config = dict(
    n_layer=12,
    d_model=384,
    n_head=9,
    n_kv_head=1,
    head_dim=32,
    d_mlp=1536,
    vocab_size=8623,
    activation='gelu',
    norm='layernorm',
    norm_place='pre',
    norm_eps=1e-05,
    positions='rope',
    rope_base=10000.0,
    rope_fraction=1.0,
    qk_norm=False,
    attn_scale=0.177,
    bias='none',
    tie_embeddings=True,
    parallel_block=True,
    init='normal',
    init_std_qkv=0.0183,
    init_std_o=0.00432,
    init_std_up=0.0183,
    init_std_down=0.00187,
    optimizer='adamw',
    lr=0.0013,
    beta1=0.9,
    beta2=0.95,
    weight_decay=0.24,
    lr_head=0.00737,
    grad_clip=2.0,
    warmup_steps=390,
    schedule='wsd',
    decay_fraction=0.946,
    decay_shape='linear',
    final_lr_fraction=0.0,
    batch_tokens=131072,
    seq_len=1024,
    doc_mask=True,
    train_tokens=616100000,
    steps=4701,
    dataset='wikipedia_en',
)
MLP neurons of a small language model. Each row is named by its layer, matrix (up: input weights) and neuron, and shows model dimensions 240-367. Each number is 128 + 24 x the weight over its row's rms, rounded and kept within 0 to 255. Numbers have three digits each.
After each neuron's rows, "fires after" lists the tokens most often just before its 100 highest values on Wikipedia text that the model never trained on.

L4.up649:131128162116120129127124051147152129135123135136074148147121133101138113140097115106133137104070115138112152127138096105125097135130114131125159102134109157169135143184128164146095134101078105130188096091156110149124088164162181141119108145120124130147136093130114117110156124125142110131162124156142167108106150091139133118173117133120100144160081140113088152094096179107095088110137
fires after: " |", " the", " (", " to", " The", " L"

L8.up1029:163101113146109145152112142129154103082132152155100080153096125145111119112137089116113143102145106127135128125134106132108123150114121136150139159171140088151153153126139139117098144125111096096100151142141133132124120151073108098118110121099114134144160147089156137117139136127096139136108160140162140125145114112119129125143137125138108133141080105126157090110165163109121097171154
fires after: "-", "|", " \"", "\n"

L2.up277:145113143142131121130108053119160157104125127104106127137137129102155153099116124098126138174126138166161160099138086111107170118108119146145161144121096135140131155150174125118100121095125132114141093145095104123144122132121143112107098152141088115175104113055163134156155156141152126134174124142099137143187110153106131126136146124144147144104177175102132104151159122098083168123099
fires after: " D", " 14", " St", " d", "D", " 11"

L4.up838:109167118120132140096129118186123130129174129139119142122157124122143137116102171122132179149159156151117122120115077099141138116110160099147113155120149112091109173169142114126164097137134121156140121133125104126123138191111159139099136097088091126135108075154125134164081145125089151138138139132101120133171102136106084138103117116112153117110153141118120139084143124116156117128117
fires after: " United", ",", "==", " New", "==="

L4.up946:095139094102119114117109099136158098122135113136119134118100128121072146129111174112172100113172145160102114141136062130117141137101140080101124110102135101116128181174121142128131152110109134155140144141123102193141127103134134126092140116142153148149141115097101041127156131094158143102138136134138162131124142140114143142107120133074132140146105117093110152110133114088144094133151
fires after: " the", " (", " \"", " |", ",", "-"

L8.up846:123071130139108170146131126166173122103098183132127122129102138150102150155134091097134105124136097167113071153110089128130161106130133141120141129112127116165168152184132168169063154131127126111116107120138103119132135116110126086151104134101117180111125140083134112084154140119107147137085118169125129124133113123088127117118106138151129108108119105081128136123145168100141119150138
fires after: "-", " (", "\n", "–", " un", " was"

L3.up126:130121117106114116128120131123066126128164139158118109143102121126173122131133138094155137145121126133153150123111118120112132129130109085108155116160119151135142145154165090123143150143116178109138102139146119107138139120115131164136125133153172163126162070099174162111142138109085159092148118163080116111098133150105140076145131123122141140156127135179114136126096115128133108114119
fires after: ".", " (", " $", ",", " ft", "×"

L3.up394:110152178123111110112124066147163158175132136077146173087101141100157172113117162103112147103090125124107112103145112105115169095122101120123089157136122164128142146135140098137102100138146125138148111138094098129123100117165174192165124102129112107130169109097130101131136166072158129124161163166121124129180140134143122098107167103162135136165174110150060127078132097137156122118125
fires after: " P", "v", "P", " D", " V", " K"

L2.up616:094171149141078125143116133155144110090140152176123107127115106119097156127122136110123111107165107137134147087154137136127161119082079082111143131170100119160146173186140116126095167136109114147161126108072095135126147140117146196154133142191150129149144093112125132124115150137137159094147153126123111154119101133102168115127144112139123179177165126123131117102086114076164131129122
fires after: " $", " £", ",", "12", "$", "."

L3.up754:150178104173128116136112116154140074134155126156092141116112118108116159143116146109090095100113134187168131131152078124127123141123116166124162135106131125140131166147110127139102147094101108150125156134149120127095108157119142114113175128142121166110119101111127144174159141137119117149114132096115132094098133134096099121139127121104131106153089192122127162126069169098151115133124
fires after: " the", " an", "An", " Al", "The"

L2.up1235:141139126152154150138124151147170101126116103133103155103088181116147145111096161122162140145091115139106153145115092118097135139100147076146058156135135164122140163118142111123095079106092107088145138103097119141180128124145150146107125123132112139145131083118121119110157147111117123110133147146146159139130132123139063135145144128137178184127119115110106142171124127166137138101115
fires after: " L", " T", " B", " D", "L", "B"

L8.up201:125135154128118134106108117134121106182078159082116093116090154129102180109150147127130127111131128118122134086129074074147122087143088116140124132158103141149154162176132171187126160148103100148140136116118090123157128159094119145112098139096115129146103138145175126154116137113117138166099142112139147108151103116164126130121166111185137150128122124110173085149173150124130119134112
fires after: "|", "-", "\n"

L4.up690:155134130125088137106130149185116111117093152144103094101140140111113143138121129089137152123099160121144103135124115137153186125095134128135142120114170092151118141146130110126153130163097132128132147141128120133118145142109134090130126120113140114151173099138144136141124142105088134099155138121119138123117133160119144128108114121120088104144158168150148139107130168102156096091101
fires after: ",", " United", "S", " New"

L4.up1457:147144141145165135123134077160139122161134099132098139126148159131089174116129094115136148165126148081133110141131111107141149076129128128122053160126133103124092140123144135131089096109094107100129109118101106133105117150107121141141068148161088120187136149092172137142127168116143149130122141121145145135177091127151142098158193159166182146130111169159120134142116163101164144104147
fires after: " D", " P"

L4.up682:098138139100120131120152153136081159094112131127106118094125142111159156128105126081135129150141103148102106130129057123142102141122106104113170128129119118092140141155138127145123144104117129116156100143114086171097107128133136144136123128111131167119145153128122084129149112093119104123156114152138115124098146164104120125128140143104136227175094153120125170100127121100130096153131
fires after: " |", " the", " (", ",", ";"

L3.up236:135130126165152137145119088104134135125160077089125130116133159120057147116086106113111107165100142152134112141079084097146147160127071149143160156103145108102124126160144101155106111115131126149126107098106124132126117121099192100135154146104123134171169117076164103144137133088127130132137121146123143133139084149148144136133143142103149118094148153144156149103138093137121134123111
fires after: " C", "C", " c", " D", " R", " the"

L3.up797:123154122148135125132118131166105101190120134128110109133126125129128136100107123068047117141112109152128118136130062121137098141124133126096151103109103125155106128150146142122081137119128146105134100124157112194164132153124145161134133109159079173135179113102141127132129130144110128125146085152153146148145106131169137110116101119093117123135116151120158123117120141117135102142118
fires after: " the", " a", " The", "The", " f", " \""

L3.up726:130160148118129123114091115104113083125128095134120126139108153100114136143130128129146124149109153165180118127142124137086100130087115124116167115147076160151102132170141132148135157126096149165177115118141098114127158170154110137106114121124149117149129103092145091120129121103122146148136119129125142132115134160140151120139112156134116135141151118144117115089061116100135126085141
fires after: " a", ":", ".", " an"

L4.up904:144150102086118141091125118129159083081127143146132122116161127132128127155138194114161124104127107112141141098104130082142114180128150109124136120130154110115128127156130095117128156133122157133113130117132117121189122127136138147126142144110176136133133090096155147130105165068107101100131152133136153111132122156137138124160115145119145126140155116144131130124121167116178078124103
fires after: " is", " was", " (", " be", " ft"

L3.up223:160129147135162097136152125132109142115116141151119127117143164110104187112130154107129155101144156172169152106138133117107099148113154144147130092127135122114124100111121052126161129088100131120110147100123113146199117148137152108124160126142172139119141106113127132161117163120090101133157137104148122132112131112152120051131125162157122102103123118112189142101106140133135116145116
fires after: " al", " G", " De", " A", " Z", " a"

L3.up1300:131108177101163129123133138150135117127123106104112107162146142101115152138091146130092096168091139117155186080135096102127133159094097139132129127132095141109101110183121105154103096154118145162136122111155108148135132109144145119106124116126126126158131132089121114144145114124116128127132120127113149099119116164147145102132115198143112164118096147122121148095089109111152134157098
fires after: " a", " the", "–", " an"

L2.up1258:125122121144119144113137119138128140078091146146111128095118119124092147100100116083170110129107171135120105114144131135129131147108126149135130112127119087152093135136134112117104186128110117131138156132124101182149103150116117100114118172163109166129135115119135130103106128128139116158142166101165153126074090117116059070139118119172142151097134131117139080086103185109095137160112
fires after: " al", " Z", "-", " p"

L8.up1304:097096141105121157110101130118143114103113126108172138104125137103132128131128120127132136095156099097118088134134138149133133121142136071102132079144186088121158147182118132145162137127125136119180130110143105133164126183181126090105112135137137164115124104148133123126150133112137105125144117154091156143136122155112118173128107157095116139185183136120109149126115103110135069111114
fires after: " |", ","

L8.up931:116115119125125136136157129165090162098115198161101121125121109142134121130111119111114114127141118169111095154120100142190124121160151079122151123150148097104207144151108118143124127119104117140136118130120103182147107131107096100119097087106136124094117132129124091135140104112135117136109160122147107130103138136100137144132112139119092142163085110136150102125118114123123118125134
fires after: " (", "|", "-", "===", " the"

L3.up8:155137127147161155144124125117105074123149095138078155126121129145117128097138172072151143086137114133103154098121065088123092143120146110143115119122084115123139141121137156134103077108135109107149074160161134146141062178170112127119119126119136119124109103099137165136120146125135112151143145152144158129112128141111107134129160160127114114113141123101135122093136119153137093134096
fires after: " F", "th", " W", " Her", " G", " first"

L3.up398:108098159126118109114148157219101103126141115156130110135129127115120134127116117083114112119093131112123131121089137079128145143122090186116136119141118129132150132120151135129122163104105130142105095099132125165131151128127176117128140133146108146164160121107133169155093123165105129119161156122113188097119134141118114081158144161128106104122125142141114149116063155113162125129119
fires after: " /", " A", "-", " a", " g", "="

L3.up1299:165116136124103135090119104146143088120135134154147114133143141152104123075123138091098104134087139154138168137137128118119055168110143121116122096104131146115107160146119117139026125088126128147096114094129127142118109110171159168098151120142107093128158149105104119124102155138125084122136121117132153134117123137115153130109124151118141112123146102084135092081149162125163095118120
fires after: " the", " C", " E", " c", " The", "C"

L3.up247:103138133124109140105113148151116102158112098119109130117108101122062149126105144051138114090127131096159150131142130109137139126100111075177112126110116138093155111174110106141158128145141143174120135118122103156137119140145146099112119138095111099159087130145145096103111142054111112117142137149097147133162152155117139141118127112088111139122165139122129113113126113139131099109072
fires after: ",", " (", "18", " |", "19", "ween"

L3.up659:111107137153082152156159140129154124114108148093097118117123111118130144147146134141112164132081131118133121113122099090173117139142153127128118113139148143139132163176144127162097169100125127111148126088156104094132092136161111108090116100117079138184139119093157106093117144110136129145092124174165136105114146189143113119137107165136156145126146117127108119134138111135128124129075
fires after: " |", "\n", "|", " and", "-"

L3.up466:108160181140125111098119124139160107126146141115116133109120071126150146146101164117111165179087124114141119124107115107145140168124063093141141116147102148140114117158130092144122109137129157150171141105063078134138136146162098123106136115131078121159089103133130145115146128126095172108139135136096126133114153158095149107149110144109137147110156168167162135069082166110111139124098
fires after: " |", " 1", " the", " (", " 2"

L3.up966:149171154132157126124108076125156128134138086126122104109107108072116121148118147082099137133095145171141118093135102151151150134145088104130158122127092107154097172192129108150127126143108122140141130096097106168140091119142162126101113124098082109111119117111123183158131142144138108113107151123129143106140117163097144124076105108117115144133118162157113128048106121106134118114100
fires after: " the", " an", " a", " The", "The"

L2.up1257:175136147102107135113162108163137138096158115083049130156146112150063149118157096125104092151119108119094141141164104111143148110093173139117127140124124128097111144115120136139123120103125130146119086115160113103169099130081195110153113106126107139160123143125147102124106154087148123104104168162187157132116119153156119104086132138174142118100137112130150122137132133147138131151075
fires after: "|", "up", " 2010", "C", "é", " P"

L4.up1483:125152133116141142133144119133125089148106117150125137142126166103146130136124114115146115113103165163148162100125092127132128194080108095092135131129127123143109152144123158140152087124107081140131163114109133185137102130097142116037123100124097129132123110116129128125151123124114127133120121160129119163121143142122129103119107153095120097167112135155114170119072113104172119125137
fires after: " a", " A", " the", " an", "A", " as"

L8.up103:146106095144114143130156140165134134137153144117141135104126146117137137106113125150099124161102118188113098133159114104129153123130132114161136138119136098136168158156151113134119091104086123145127144159134110128163108107119084148112152088108094140083192099065160139105106146170100120139113126162177109146108121115083137113168108132163115151144139128097167126113137132130130136131089
fires after: "\n", "-", " (", " \""

L3.up608:137126107124158112091124098151117080122150124106141137126106182143116154111095154110155154136121127132143149128130103115152137172092160135135131168143125132081125114134141132150085105135100131128112081118127111157149098136144136125074120156123113112121144121134130160168113144121118111091140123107143144147128114137124066103094144128117116130138104124090107160151087115127113123137104
fires after: " E", " R", " M", " W", " A", " G"

L2.up1062:109181093146126128158135095121132108180159134161090143081152134157125160086150162141155127156095141133155167114156094094135153138102124135150109138135124164132146119118178098150118126094136142144141148141062099116151141099121168126156121109117162121151119124107134128151143152128101110096150198145139163107185112137120095115122144119137156122113167155095132125135175138136151121117117
fires after: " D", " d", "D", " Inf"

L8.up1143:140098106116154129107127128155127132132086139107080122089126101088152128162160118087089114122129136154139109102142114048163122127109092105133108144131140134172152199121127156131149112121106099118110140139139114113110089166092113115174144152134114129155141112117151124127123147137130138179123120125108193083149086136165107102115126109117132114106098080141173119160130090150129153160104
fires after: "|", "\n", "-"

L3.up540:128128185150118127093113123175150093120145124132108170122098122128112101126112132128088147108102166131124143135118109119110120162107160076120158127125132111127128119133132139130157142115128150158140149140064100144140098119137150120083151070142134111186177080105122126156128177155120162114128162158115102107105122107122119076136155144151092096111124090095128169130069148129144112158134
fires after: " a", " A", "A", " Mon", "oc"